config.toml
num_hidden_layers = 12
hidden_size = 320
num_attention_heads = 15
num_key_value_heads = 3
head_dim = 32
intermediate_size = 512
vocab_size = 10574
hidden_act = "swiglu"
norm = "rmsnorm"
norm_place = "pre"
norm_eps = 1e-05
positions = "rope"
rope_theta = 10000.0
rope_fraction = 1.0
qk_norm = true
attn_scale = 0.177
bias = "qkv"
tie_word_embeddings = false
parallel_block = false
init = "uniform"
init_std_qkv = 0.037
init_std_o = 0.0
init_std_up = 0.037
init_std_down = 0.0
optimizer = "adamw"
learning_rate = 0.00184
beta1 = 0.9
beta2 = 0.99
weight_decay = 0.054
lr_head = 0.00524
max_grad_norm = 1.0
warmup_steps = 559
schedule = "wsd"
decay_fraction = 1.0
decay_shape = "cos"
final_lr_fraction = 0.0
batch_tokens = [32768, 65536]
max_seq_len = 512
doc_mask = true
train_tokens = 753300000
max_steps = 16047
dataset = "wikipedia_en"
MLP neurons of a small language model. Each row is named by its layer, matrix (gate and up: input weights) and neuron, and shows model dimensions 0-63. Each number is 128 + 24 x the weight over its row's rms, rounded and kept within 0 to 255. A neuron's up and down rows have the sign that makes its largest values positive.
Before each neuron's rows, "fires after" lists the tokens most often just before its 100 highest values on Wikipedia text that the model never trained on.

fires after: "the ", "The "
L6.gate70 [146 156 119 153 157 114 127 160 181 193 150 116 143 142 116 102 144 109 121  92 134 164 120 138 124  91 129 119 156 111 144 119 148 122 126  94 135 131 106 111  77  80  88 107 139 103 138  93 161 163 152 120 136 127 122 121 122 117  95 136 115  81  94 129]
L6.up70 [ 94 135 117 155 130 134 145 132 139 138 133 143 178 121 135 104 157  74 114 145 134 130 124 114 107 127  83 119 143 137 115 136 217 117 111 122  95  98 130 142 158 173 124 137 109 111 140 127  94 100 107  95 119 127 154 108  94 150 142 120  91 133 116 177]

fires after: "| ", "1", "2", "\n\n", ", ", "No"
L6.gate477 [107 120 156  79 150 129 170  82 105 163 173 181 122 130 122 148 138 125 140 144 124 132 143 144 160  79 159 103 135 137 126 119 126 137 129 138 160 105 100 121 143 110 106 174 165 143 179 138 140 152 141 114 138 129 115 120 120  88 153 126 118  90 132 134]
L6.up477 [120 118 161 134 161 126 114 129  82 142  90 111  91 137 132 122 148 145 136  87 153 141  94 126 147 130 123 153  88 126 102 123 129 169 129 106 142 139 126 152 174 130 114  93 141 126 145 146 102 146 126 127 124 108 130  96 128 118 108 143 135 176 152 149]

fires after: "was ", "is ", "are ", "were "
L7.gate339 [ 73 122 150 118 122  96  96 153 123 145 126 121 129 115 158 136 162 152 143 149 140 115 170 117 101  82 162 135 151 113 138  96 104 169  76  90 128  81 113 121 135 103 101 132 113 138 154 117 197 125 114 130 124 156 105 109 101  87  81 121 134 129 163 121]
L7.up339 [138  79 157 141 186 126 129 170 167 129 132 127 106 142 142 153 114 117 138 133 142 132 127 124  94 121 109  64 111 127  88  88  86 142 120 195 153 113 127 126 161 101  98 142 134 129  92  95 118  86 117 145 111 153 117 119 142  98  85 105  87 100 167 116]

fires after: "the ", "The ", "| ", "a ", "-"
L2.gate167 [151 152 113 102 134 137 203 139 131  89 156  86 143  95 155 133 136 124  82 118 117 128 143 109 138 121 161 121 102  80 119  94  84 131  94 127 109 172 113 152 115 131 119 136 111 114 147 110 128 133 101  97 151 154  99 145 118 165 143 110 100  83 125 160]
L2.up167 [109 114  86  93  86 133 109 169 153 128 122 116  86  99  97 123 130 110 106 118  94 132  87 105 142 131 153 159 188  85 120 115 148 155 139 126 128 143 135 103 131 109 123 141 119 109 165 104  98 145  95  96 123 146 120 143 190 123 148  86 103 127 150 184]

fires after: "| ", "(", "- ", "was "
L5.gate445 [120 136  97 133 133 141 167  99 122 120 138 145 110 163 167 140 135 108 145 103 118 108 112 148 107 109  76 126 125 157 177  85 197 122 113 135 160 138 133 136 125 112  94 109 118 129 122 133 123 144 151 122 116 170  87 155 162 156 187 107 137 143 119 144]
L5.up445 [129 172  88  84 122  59 149 122 118 140 142 124 108 129  97 128 144 119 163 132 123 108  87 145 144 130 112 112 117 152 133 109 112 180 132  56 129 131 138 164 157 118 113 148 121 124  91 114  93 144 161  89 109 129 166 146 158 103 156 148  81 112 120 138]

fires after: "| ", "1", "0", "2"
L4.gate264 [167  59 142 123  89 147 149 132  97 110 147 125 151  96 152 118 135  95 103  94 110 131 154 120 147  76 139 149 137 141 156 106 130 112  58 102 124 131  80  85 119 133 144 131 148 140 160 140  93 151 143  75 163 146 106 146 156 113 110 119 137  86 158 102]
L4.up264 [144  88 121  61 132 115 108 130 128 117 113 116  84 115 114 110 128 156 114 103  78 118 139 120 185 100 109 123  65 142 140 154 118 115 121 135 121 146 124  96 143 111  99 122 148 154 144 118 122 117 159 136 124 142 127 117 109 116  75 109 125 106 140 112]

fires after: "'", "s"
L5.gate254 [135 116 102 129 111 154 153 150 124 134 151 100 144 127 134 151 127 154 141 125 142 122 174 139 124 110 135 101 128 162 147 127 133 112 132 166 124 106 163 143 162 109 142 125 159 102 141 110 116 159 123 137 150 130 115 125 127  96 166 133 160 147 148 150]
L5.up254 [148 100  96  95 116 115 131  85 146 155 128 128 115 101 114 136 123 151 153 128  99 152 177 150 142 135 150 117 131 132 127 119 111 130 133 124 142 113 155 119 158 103 127 102 167 153  93 139 124 133 132 136 110 155 138 127 134 104 134 129 143 147  98 108]

fires after: ", ", "in ", "of ", "to ", "Lithu"
L4.gate36 [ 98 115 109 153 121  94 148 123 120 129 125 172 130 110 133 165 149 155 129 134 190 135  93 113  86 118 198 133 126 144 104 131 120 122 121 126 118 120 110  93  97 130 120 128 132 148 150 100 138  94 159 128 169 122  96  69 148 111 194 106 123 145 139 118]
L4.up36 [123 107 129 126 135 138 140 126 130 139 145 164 113 128 141 167 145 126 140 185 156 155 134  92 141  83 160 103 150 166 129 101 121 131 120 167 135 121  90 134 108 133 138  86 141 153 169  80 173  73 168 129 120 140 116  92 107 158 160 141 137 120 133 101]

fires after: "| ", "to ", "in ", "of ", "for ", "that "
L6.gate122 [ 68 111 141  84 121 153 167 117  96  73  99 128  99 171 138 127 141 127 131 129 139  98 143 140 159 139 145 136 105 149 111 148 149 119 140 145 151 139  88 103 126  86 128 192 141 145 134 117 110 137 161 135 141  85 155 151 124  99 109 108 145 123 210  83]
L6.up122 [107 137 132 136 101 163 125 133 134 137 161  96 112 103 197 121 113 133 128 134 102 130 140 137  98 139 149 130 108 159  94 133 131 140 125 135 108 108  83  95 158 157 140 155 132 101 126 130 131 128 120 147 116 111 145  98 159  93 114 121 128 108 103 100]

fires after: "\n", "|---|---|---|---"
L6.gate230 [165 110 163 136 107 118 117 153 144 110 145 136  95 141 109 119 157 170  94 161 102 106 135 129 127 125 124 148 114  96 161  74 111 135 117 145 144 132 120 144 117 103 145 140 122 185 155 127 101 148 100 155 134 128 142  84 146 131 137 161 114 126 121 169]
L6.up230 [159 141 144 117 139 139 102 122  95 143  76 146 138 101 121 115 150  93 116 160 102 128 101 128 136  95 109 167 112 108 110 112 102 127 157 125 146 102 106 120 117 141 139 132 147 145 126  97 134 148 155 150 143 189  90 137  93 174 121 131 152  71 146  78]

fires after: "the ", "–", "201", "202", "on "
L6.gate39 [126 104 130 101 122 113 141 128 132  82 140  91 149 144 109 124 148 113 152 157 129 150 125  85 136 116 122 127 159 139 119  90 118 206  76 114 101 100 134 119 121  51 155 125 143  95 147 131  93  96 165 118 140 117 106 129 139 119 105  93 101  85 113 131]
L6.up39 [131 114 139 112 133 141 114 104 147 133 131 149 133 152 124 145  78 102  85 128 136 119 136 143 134  96 126 110 146 136  96 169 144 175 134 136 127  77  92 130 106 102 124 156 161 130 136 141 146 105 141 116 188 157 179 104 160 135 143 141 117 124 164  94]

fires after: " ", "0", "\n\n", "\n", "year"
L7.gate138 [116  95 136 123 149 136 144 134 122 169 107 161 104 188 157 110 156 139 168 147 101 181 103 120 115 105 117  97 129 147 129 108  89 125 124 152 161 165 102  95 137 121 127  99 180 108 128 143 149  85 163 138 155 148 158 125 154 121 143 125 141 118 128 113]
L7.up138 [123 160 117 124 120 148 149 124  90 168 115 153 154 153 133 185 112 109 139 129  85 122 152 131 101 151 159  96 152 143 157  98 117 118 117 127 147 198 112 125 145 119 145 137 157  91 142 135 144  99 144 135 148 140 136 118  91 107 142 135 144 136 146 165]

fires after: ") ", "1", "9", "7", "0", "2"
L7.gate419 [137 112 130 151 112 156 140 136  92 166 151 159 154 206 132 168 145 130 101 119 147  93  97  99 110 100 117  92 128 164 135 108 101  95 104 129 151 125 104 119 125 122 140  99 147 109 159 127 174 113 130 144 148 114 121 190 197 132 126 115 149 128 148 107]
L7.up419 [129 141 123 138 155 129 126  94 132 187 100  47 157  91 142 132 107 173 125 130 130  96 148 135 111 140 135 110  95 126 112  98 141 107 113 173 118 123 116  97 200 134 112 139 152 112 174 152 122 123 173 123 147 137 148 128 125 112 115 156 144 120 158 112]

fires after: ", ", "in ", "to ", "the ", "of ", "a "
L5.gate89 [151  93 136 116 135 140 145 139 162 126 118 153 188 103 113 120  81 111 170 122 105 160 105  97 125 130 148 134 120 122 135 119 119 130 123 137 139 118 105  93 122 132 130 117 142 112 116  89 172 140 127 113 162 131 179 146 169 132 157 121 127  90  95 124]
L5.up89 [116 128 146 103 147 134 167 162 166 146 111 148  99 127 151 126 143 116 125 154 138 109 111 123 124 124 140 150 145 148 122  92  68  95 106 158 127 129  86 130 162 111 145 126 161 141 137  88 102 160 163 113 176 118 135 136 159 123  93 161 137 140 117 112]

fires after: "| ", "(", "-", "; ", "5 "
L5.gate171 [ 80 117 129  97 120 126 139 120 106 127  96 123 130 148 177 139 102  84 159 128 135 135  86 131 106 115  81 108 146 119  98  83 136 127 117 145 164 140 107  87 140 116 123 113 139 155 138 161 138 116 153 164 129 116  92 128 135 102 136 167  87 105 106 118]
L5.up171 [ 80 118 132 135 109 113  73 120 146 105 134  96 143 136 126 166  84 149 173 160 142 114 110 101 100 160 108 107 137  90 136 138 129 141 116 102 148 121 163 133 143 114 158 136 158 130 131 154 129 126 146 129 160 150 135 116 111 129 161 159 152 150 159 138]

fires after: "one ", "is ", "was ", "of ", "'"
L7.gate463 [113  99 144 112 146 114 138 144 164 109 126 172 116 122 152 144 123 163 115 146 106 193 114 136 116  74 143 139 149 111 131 131 130 154 111 158 115 174 130 107 109  89 123 129 129 149 127 175 126 159 123 159 120 117 115 138 112 111 123 107 145 160 125 109]
L7.up463 [136  84 105  77 162 126 154 132 112 162 110  99 130 104 125 151 136 126  96 127 159 169 129 113 135 116 138 108 158 135 144 110  82 163 102 151  97 184 146 102 125 117 117 154 114 174 137 127 113  78  53 138  76 177 122  83 124 118 105 112 131  96 140 128]

fires after: "| "
L5.gate290 [109 161 137  67 112 134 109 150 128 102 174 131 125 159 113 109 135 131 121 161 154 141  92  87 155 100 120 125 133 116 147 132 104 143  85 145 142 112 123 118 123 105 124  99 186 119 191 192 103 105 146 123 121 139 129 111 130 125  90 111 151 107 167 136]
L5.up290 [104 113  97  93 148  74  67 138 107 143 158 134  75 114 158 158 169 203 139 127 139 140  87 143 125  86 145 145 113 134 141 154  77 100 152  83 135 111 163 156 141 144 130 131 166 146 144 124 104 121 130 134 115 119 100 119 118 119  80 118 143 117 155 136]

fires after: "the ", "his ", "The ", "her ", "s ", "a "
L6.gate379 [ 73 112 162 119 134 122 133 114 145 129 110 115 154 152 118  29 119 131  96 137 164 171 160 120 144 117 108 121 110 133 104 145 138 137 136 125  88 123 118 129 114  92 123 140 128  98 128 128 145 152 115 106 151 101 165 148 149 113 112 106 149 115 133 104]
L6.up379 [113  90 115 143 186 139 193 112 132 183 119 108 113 130 126 142 141 129 136 104 135 102 177 106 141 176 171 148  90  99  78 123  82 122 105 120 108 106 105 133 118 109  85  79 103  89  88 122  98 144 137 111 115 102 142 152 162 119 121  59 118 155  99  94]

fires after: ", ", "in ", "of ", "(", "League ", "Cel"
L2.gate279 [103 157 150 128 121 116 103 161 158 121 121 189 120 128 117 144 140 127 169 136 181 122  91 157 135 102  66 115 160 126 151 137 112 127  96 153 135 121 133  98 120 112 130  66 111 109 154 164 150 100 168 166 124 121 105  96 135  90 162 118  84 138 109 127]
L2.up279 [133  75 139 156 136 115 154 115 107  91 138 148  99 137 125 130 120 137 138 160 135 100 100  86 170 118 124 131 113 150 102 186 133  60 131 155  99 126 114 148 144 124 140  78 135 163 145 106 132 143 123 121  75 122 154  74 127 101 147 101 150 130 137 132]

fires after: "the "
L6.gate454 [163 104 105  54 125 147 157 152 136 107 124 176 135 179 153 112 112 167 131 168 124  86 123 107 152 129 127 109  89 119 119 135 138 118 124 118 102 125 139 115 135 119 172 115 125 116 118 101 127 146 147 118 161 174 118 117 167 120 164 119 136 132 125 138]
L6.up454 [126 126 136 149 123 105 138 135 160 146 107 156 133 128 175 137 134 151 133 132 112 111 146 128 138 136 159 102  93 127 140 129 114  73 101 136 141 113 193 139 148 140 103  99 151 128 150 119 121 136 105  87 122 128 126 112 150 104 129 164  93 104 148 125]

fires after: "| "
L6.gate222 [137 135 146 149  87 118 140 154 122 169  85  92 158 137 157 145 116 148 144 162  82 108 121 138 103  91 159 118 120 195 152 128 200 110 120 148 138 120 129 139 167  87 131 136 178 162 131 101 121 132 159 152 154 117 122  94 154 117 160 158 102 185 143 116]
L6.up222 [100 161 122  96 136 151 124 106 133 119 130 128 119 125 137 157 136 128 102 163 141  80 115 122  84 129 119 121 127 131  83 148 103 126  87 145 112 125 118 161 138 167 150 126 155 102 103 163 113 137 112 174 110 103 151 161  86 119 121 104 158 135 127 100]

fires after: "\n", "\n\n", "G"
L6.gate179 [143 161 189  82 130 184 159 120 126 129  63  90 114 133 163 118 111 109 116 140  93 141 137 134 123 123 114 117 158 162 114  95 114 116  86 181 138 119 125 127 144 123 170 141 174  90 124 151  93 105 136 128 153 164 163 169 106  97 146 154 123 103 129 127]
L6.up179 [118 113 163  98 105 109  82  86  89 125 146 122 104 130 134 126 152 126 113 134 123 159 113  75 131 147 124 114 150 115 145 125 135 160 111 152 127 103 112 108 144 116  79 148 152 126 134 125 130 102 125 140 202 116 131 191 153 121 148 157 162 148  99 136]

fires after: "the "
L6.gate123 [145 133 103 130 108 132 148 158 141 142 105 123 106 152 107 103 128 139 147 123 161 118 148 142 109 126 171  94 110 119 132 133 133 129 154 119 164 105 189 139 153 123  94  97 107 135 133 105 152 147 155  89 125 118 153 125 121 119 138 115  77 116 120 113]
L6.up123 [123 166 143 147 103 133 152 140 176 113 152 142 161 123 105 141 226 151  86  92 108 122 146  97 111 139 176 121 113 152 136 107 127 111 153 106  81 129 152 157 158 135  81 136 115 136 121 118 117 123 184 140 156 150 122 178 134 153 120 110 113 154 134  99]

fires after: "Division ", "-", "ier ", "39", "C", "L"
L6.gate109 [121  89 142  69 147 117 115 120 144 106 134 151 148 130 163 130 126 138 148 167 109 143  95 101 115  83 127 139 131 115 152 114 143 114 146 115 173 162 117  72  61 124 121 126 133 127 148 104  82 106 111 117  88 178 153  78 145 154  90 138 148 140 122 206]
L6.up109 [140 161  97 133 140 170 139  96 152 123 157 145 122 147  82 112 143 143 110 119 125 126 154 145  93 116 124 170 106 119 120 129 134 141 116 130 164 151 138 171 111  94 107 147 173 103 161 118 122 116 113 131 151 151 141 120 107 114 143 132 134  89 124 112]

fires after: "| ", "— ", "; ", " "
L6.gate324 [134 121 127 154 122 172 124 174 190 129 133 110 121 121 141 125 128 108 151 145 135 106  95 106 133 125 132 122 189 168 176  72 172 120 135 126 138 157 104 123 129  91 104 148 146 155 188 111 121 133 142 110 113 130 140 144 120  94 128 110 113 131 179 123]
L6.up324 [113 153 191 131 134 129 121 128 141 110  85 120 124 146 133 192 106 134 167 110 127  90 136 123 114 150 141 167 143  96 117 161 134 111 146 161 121 105 141 129 150 133 116 118 136  93 156 107 136 109 146 137 119 129 137 113 145 122 146 126  97 103 123 135]

fires after: "N", "H", "D", "M", "R", "W"
L6.gate200 [138 136 123 117 109 134 120 146 162 111 197 163 154 162 136 152 139  87  75  89 163 105 135 140 148  82 139 137 158 161 139 148 139 118  96 154  88 126  99 115 117  47 123 106 110 133 186 119 139 156 138 175 129 137 115 115 145 133 119 143 150 140 123  97]
L6.up200 [126 114 132  95 118 170 146 145 137 119 137 117 144 109 143 114 121 142 144 114 158 144 141 113 132 167 140  84 145 154 158  91 151 109 109 176 120 123 109 115 110 135 159 176 137  95 165 114 118  99 126 125 112 134 114 166 150 148 132 122 166  88 149 142]

fires after: "| ", "n"
L6.gate217 [141 132 141 102 122 148 135 140 143 137  92 142 150 119 144 106 109 130 117 146 132 142 112 118 132 137 124 153 101 132 108 114 118 157 130  99 117 148 103 127 149  96  98 133 126 183 116 103 109 117 102  90 121 152 137 127  68 130 137 144 112 111 140 135]
L6.up217 [ 96 115 132 118  80 119 133 117 135 132 151 122 112 114 126 109 141 108 102  92  96 114 109 164 136 145 138 191 147 136 154 135 141 123 139 139 116 122 169 130 145 165 119 147 109 146  82 119 104 122 138 139 113 154 130 141 135 119 132 126 108 146  79 142]

fires after: "| ", "|", "(", "== ", ", "
L6.gate485 [144 172 143  80 124 101  90 136 123 114 103 118 138 114 119 118 139 122 107 140  87  99 126 133 147 103 164 120 154 118 149  85 140 128 123 152 132 144 119 103 106 127  83 153 116 176 135 110 125 140  99 168 140 151 105 158 104  96 101 130 139 141 171 164]
L6.up485 [149 141 109 144 113 156 122  91 143 126 127 120 135 169 132 126 167  79  68  92 149 136 112 126 153 130 167 158 112 138 117  82  72 127 162 142 128 125 107 138 135 130 118 162  80  80 129 115 116 164 100  99 106 175 132 150  94 141  84 138 125  82 131 135]

fires after: "the ", "The "
L6.gate460 [123 132 142 101 100 115 167 143 106 127 100 153 135 159 135 113  84 118 141 119 166  95 137 118 157 138 135 140 100 140 143 123 147 146 122 143 146  84  99 132 141 120 119 119 154 114 136  92 202 171 141  90 154 122 159 160 110 101 134 119 140 145 134 139]
L6.up460 [110 119 118  96 104 156 102 102  97 146 154 121 153 124  83 124 140 122 163 150 169 123 131 116 102  98 130 123  99 167 143 128  88 164  93 165 142 144 133 186 139 118 174 102  88 140 146 140 107 122 138 138 105 127 134 144 129  80 113 165 150 162 161 133]

fires after: "of ", "on ", "for ", "'", "s"
L5.gate452 [166  91 142 127 115 152 123 140 105 127 137 121 176 130 139 133 134 128 179 175 136 156 149 136 155 110 134 121 128 151 152 117 119 153  70 142 144 135  72 122  92 124 141 169 136  87 149 166 103 139 130 148 189 174 150 141 141 138 121 117 126 106 144 113]
L5.up452 [123 104 106 134 103 107 110 121 126 161 159 102 163 180 128 123 137 163 133 145 136  82 113 103 104 159 142 162 108 105 130 123 123 149 130 164  96 129 111  93 202 110 125 101 111 125 151 134 119 135 131 159 114 120 124 130 114 134  99 110  91 123 150 127]

fires after: ", "
L6.gate307 [160 123 122 105 160 116 120 166 102 119 153 123 153 157 146 132 151 113 135 145 157 124 152  99 182  85 146 136 158 138 125 122 157 154 142 148 164 142 131 130 139 157 135 133 160 151 146  95 120 142 139 101 136 131 124 137 147 106  98 147 118 158 170 127]
L6.up307 [142 149 123 152 132 143 131 122 131 142 160 130 165 144 118 104 154 159  55 101 134 130 132 117 132 174 164 156 129 114 138 127  96 121 143 156 165 149 123  64 123 131  99 163 105 158 128 156 123 102 123 144 141 114 113 127 119 137 109 133 165 111 119 147]

fires after: "| ", "; "
L4.gate453 [126 137 135 132 128 159 121 130 142 130 101 115 159 109 156 110 121 100 180 111 114  88 113 106 135 105 139 119 108 115 122  92 152 148 110 141 126  92 150 125 124 136 119 126 137  86 161 143 138  72 144 135 113 145 126 124 146  80 113 167  87 120 131 132]
L4.up453 [142 161 151 136 108 136 135 141  92 145 147 120 154 119 152 179 106 144  86 102 123 100 108 118 143 162 130 127 113  95 149 122 144 134  99 126 113 157 144 186 105 129 100 101  99 138 136 164  88 112 129 122 115 131 125 111 112 120 104 161 142 157 106 124]

fires after: "| ", "(", "Sh"
L6.gate301 [112 147 171 106 103 124 135 141 133 122 141  94 159 116 116 186 141  98 154 137 106 112 162 134 140 140 165 166 173 161 110 153 143 139 145 160 129 139  82 120 135  71  96 125 135 123 161 155 136 102  94 145 156 102 116 154 162  92 143 117 139 134 115 133]
L6.up301 [156 128 148 141 197 153 146  97 141 123 114  94 118 158 139 120  98 120 133 138 114 122 138 146 103 128 133 163 121 104 126 148 113 102 165 138 157 136 154 134 128 109 128 136 195 182 160  89 128 119 136 144  98 129 134 107 129 130 118 158 132 118  97 143]

fires after: "| ", "200", "–", "201", ".", "202"
L5.gate482 [111 132 129 105 122 118 144 107  94 142 122  95 174 150 157 149 123  92 108 155 122 117 138 108 161  87 112 124 112 161 102  77 141  82  87 150 128 193 103  87  83  88 133 140 123 160 155 126 135 123 156  72 147 126 141 122 138 120 159 112 118 111 153 140]
L5.up482 [105 145 128  86 139 108  84 120 108 120 121 149 144 162 192 148 124 135 133 112 121 124 131 154 156 113 104 124 151 134 127 103  90 149  87 119 122 104 110 123 123 168 137 102 113  92 130 129 127 119 149 152 116 135 151 166 116 121 137 112 174 161 160  93]

fires after: "'", "T", "s", "Roll", "ers"
L5.gate2 [131 137 131  98 114 126 159 123 122  90 161 145 179 125 120 155 134  99 157 181 162 116 105 117 148 140 152 142 136 159 100 152 135 116  80  98 173 154 137 159 150  98 131 140 151 108 128 128 163 112 171 136 135 155 178 151 128  70 159 110 129 146 126 147]
L5.up2 [129 124 113 124 132 117  88 152 132 109 146 132 138 141 106 133 177 124 131 162 151 142 110 133 123  91 116  71 146 155  98  95 130 143 140 138 140 128 142 111 165  89 150 121 168  91 119 165 151  59 138 141  94 122 115 112 140 118  94 104 135 152 199 139]

fires after: "0 ", "— ", " ", "0", "\n", "Goals "
L6.gate146 [105 125 178 101 148 128 116 132 143 140 176 123 108 131 196 148 147 133 160 147  74 120 115 107 116 117 129 128 124 132 118 141 154 133 117 143 162 140 142 121 158 112 109 120 168 126 171 160 131 116 172 120 127  99 119 159 133 119  80 102 120 106  92 116]
L6.up146 [ 64  70 117 113 149 121 167 138 126 129  72 140 153 124 138 106  80 104 136 112 102 158 146 159 139 121  74 125 140 138 129 120 162 123 115 145 113 122 117 136 132 117  92 107 138 109 130 123 144 113 150  95  82 148 119 107 115 140 128 102 135 146 122  91]

fires after: ".", ": ", "said ", "On ", ")."
L5.gate303 [136 121 135 104 162 149 154 117 133 148 148  89 150 106 110 161 147 127 138 169 115 144 172 149 117 134  96 158 177 175 126  96 134 111 158 153 102 133 147 122  86 147 117 150 140 128 171 107 144  83 132 130 118 145 115 112 138 124 120 126  77 157 129 112]
L5.up303 [159  89 118 156 177 132 132 120 162 152 161  91  98 123 124  81 136 134 152 104 124 152 123 153 110 169 127 121 144 124 172 102 126 143 130 102 150 128 127 126 147 130 152 130 121 133 122 122 156 105  97 143 131 120 138 139 118 122 131  83 147 164 126 109]

fires after: "it ", "'", "he ", "that ", "and ", "they "
L6.gate229 [ 92  92 154 140 124 158  61 129 104 122 113 118  94 122 134 137 115 126 150 110 121 106 167 152  90 131 114 105 147 178 134 131 149 121 118 149 126 122 119 120 126 125  95 128 118 140 145 137  81 149 156 133 136 119 123 151 152 111 134 134 150 117 118 131]
L6.up229 [110 135  99  99 116 105 127 112 154 124 165 182 125  86 133  74  76 148 119 117 109 108 173 114 111 151 127 111 133 105 119 119 139 143 156 124 110 101 108 129 158  84 102 141 126  74 138 102 134 159 185 144 111 150 137 150 150 167 125 143 152 126 123 121]

fires after: "| ", "(", "a ", "\" ", "A"
L5.gate469 [116 122 164  84 156 126 165 129 114 153 136 142 165 145 127 114  81 146 144 170 182 157 134  94 144 140 118  69 134 102 189 131  99 152 119 154 163 111 110 112 117 119 115 110 135 119 168 153 157 125 158  91 101 175 139 152 126 120 131  92 146 159 148  94]
L5.up469 [ 94 115 154 146 180  86 132 126 144 112 114 155 136 140 125 151 137 173 133 120 157  91 121 105 113 168 135 156 127  79 132 156 101 111  93 169 171 139 129 157 187 124 120 121 114 130 123 125 158  84 154 140 136 112 121 177 144 159 133 117 123  97 126 132]

fires after: "the ", "The "
L7.gate69 [ 91 104 128 136 140 139 121 142 103 141 122 133 156 115 114 180 124 126 151  98 142 128 132 122 110  76 131 149 116 156 151 129 132 140 138 147 147 121 151  91 128 110 129 130 135 140 158 150 159 147 138 124 130 170 117 131 134 115  96 145 159 143 134 123]
L7.up69 [135 125 119 149 133 132 109 100 141 136 141 103 117 115 126 107 108 118 134 173 146 119 168 118 148 130 136 117 142  99  98 110 123 136 150  91 162 162 114 157 139 132 144 131  97 132 130 108 159 134 129 121 109 122 167  99 130 114 116 156  98 163 139 104]

fires after: "the ", "a ", "The "
L7.gate27 [ 76  92 163 109 123 172 119 119 150 160 150 142 128 179 162 105 114 110  52 121 149 102 117 131 123 150 146  85 140  98  99 116 158 132 129 107 101 111 128  84 135 149 132 131 120 117 126 133 150 132 145  96 181 144 133 174  88 146 131  76 182 149 168 137]
L7.up27 [114 102 120  97 116  92 109  83 125  94 150 122 160 132 166 117 152 149  91 116  97  99 124 107 151 119 161 139 118  84  94 151  71 112 141 127 118  82 122 119 151  94 142 141 140 128  63 167 121 118 137 160 149 141 143 103 114 108 137 144  96 148 101 174]

fires after: ".", "was ", "==", "== ", "is ", "- "
L6.gate80 [100 138 130 132 142 112 143 128 195 131 137 154 163  90 137 163 122 133 106 134 109 146 146 118 140 121 150 146 162 118 135 137 123  88 142 136 111 172 150  57 162 115 142 160 135 118 126 151 127 138 143 146 123 173 138 158  92 138 116 128 133 116 155 110]
L6.up80 [153 142 108 129  80 129 135 137 145 143 138 105 131 133 120 152 128  91 111  98 130 156 147 124 158 149 101 169 120  99 121 106  77 137 116  91  89  88 162 122 130 107 137 165 103 123 107 130 145 164  94  99 136 145 145 120 113 142 192 111  78  84 116 169]

fires after: ", "
L7.gate418 [176 156 130 102 136 115 118 158 144  88 125  89 141 140 132 130 133  94 125 103  97 151 170 158 121 134 130 110 119 160 137 105 151  98 124 148 141 156 131 127  79 118 105 148 103 169 150  84 127 178 112  80 168 115  93 148 142 126 116 133 118 162 168 149]
L7.up418 [136 145 123 154  90  96  97  94 120 141  94 113 170 121 143  88  98 162 121 101 168 150 124 101 152 154 146 131 102 127 150 125 132 126 107 138 105 115  98  89 141 126 132 136 127 159 134 111 139 154 126  90 113 111 112 142 113 140 112 179 121 147  80 142]

fires after: ", ", "6"
L5.gate383 [112 110 126  65 131  97 117 112 118 118 132 108 149 139 114  94 151 134 114 143 120 124 115 147 128  92 141  95 121 141 117  73 130 125  97 149 161 137  84 105 105 126 107 210 146 177 149 135 155 145 143 120 106  96 161  98 153 125 123 128 110 139 158 151]
L5.up383 [150 164  89 133 122 155 174 154 140 111 121  86 134 103 108  50 102  93 114 126 153 166 160 125 145 187 149 119 159  77  99 118 129 132 179 127 128 112 119 172 146 168 148 107 129 155 139 161 173 129 114  61 157 103 127 119 159 134 124  91 158 114 154 123]

fires after: "), ", "the ", "a ", "– "
L2.gate359 [126 118 139 141 103  99 145 131 172 194 134 133 172 144 178  82 156 139 169 161  71 125  93  91 152 168 113 137 161 110 146 131  89 139 159 166 106 105  88  84 128 128 143 122 139 112 137 120  75 119 135 164 113 136 123 110 111 149 114 134 119 143 107 128]
L2.up359 [143 158 133 143 120 123 164 135 176 185 111 170 164 137 158 116 174 138 155 186  85 114  72  83 139 180 125 144 138 130 130 121 100 150 126 150  94 118  86 109 119 124 151 113 128 116 148  93  95 108 138 157 127 152 135  92 128 122 148 150 113 151 110 113]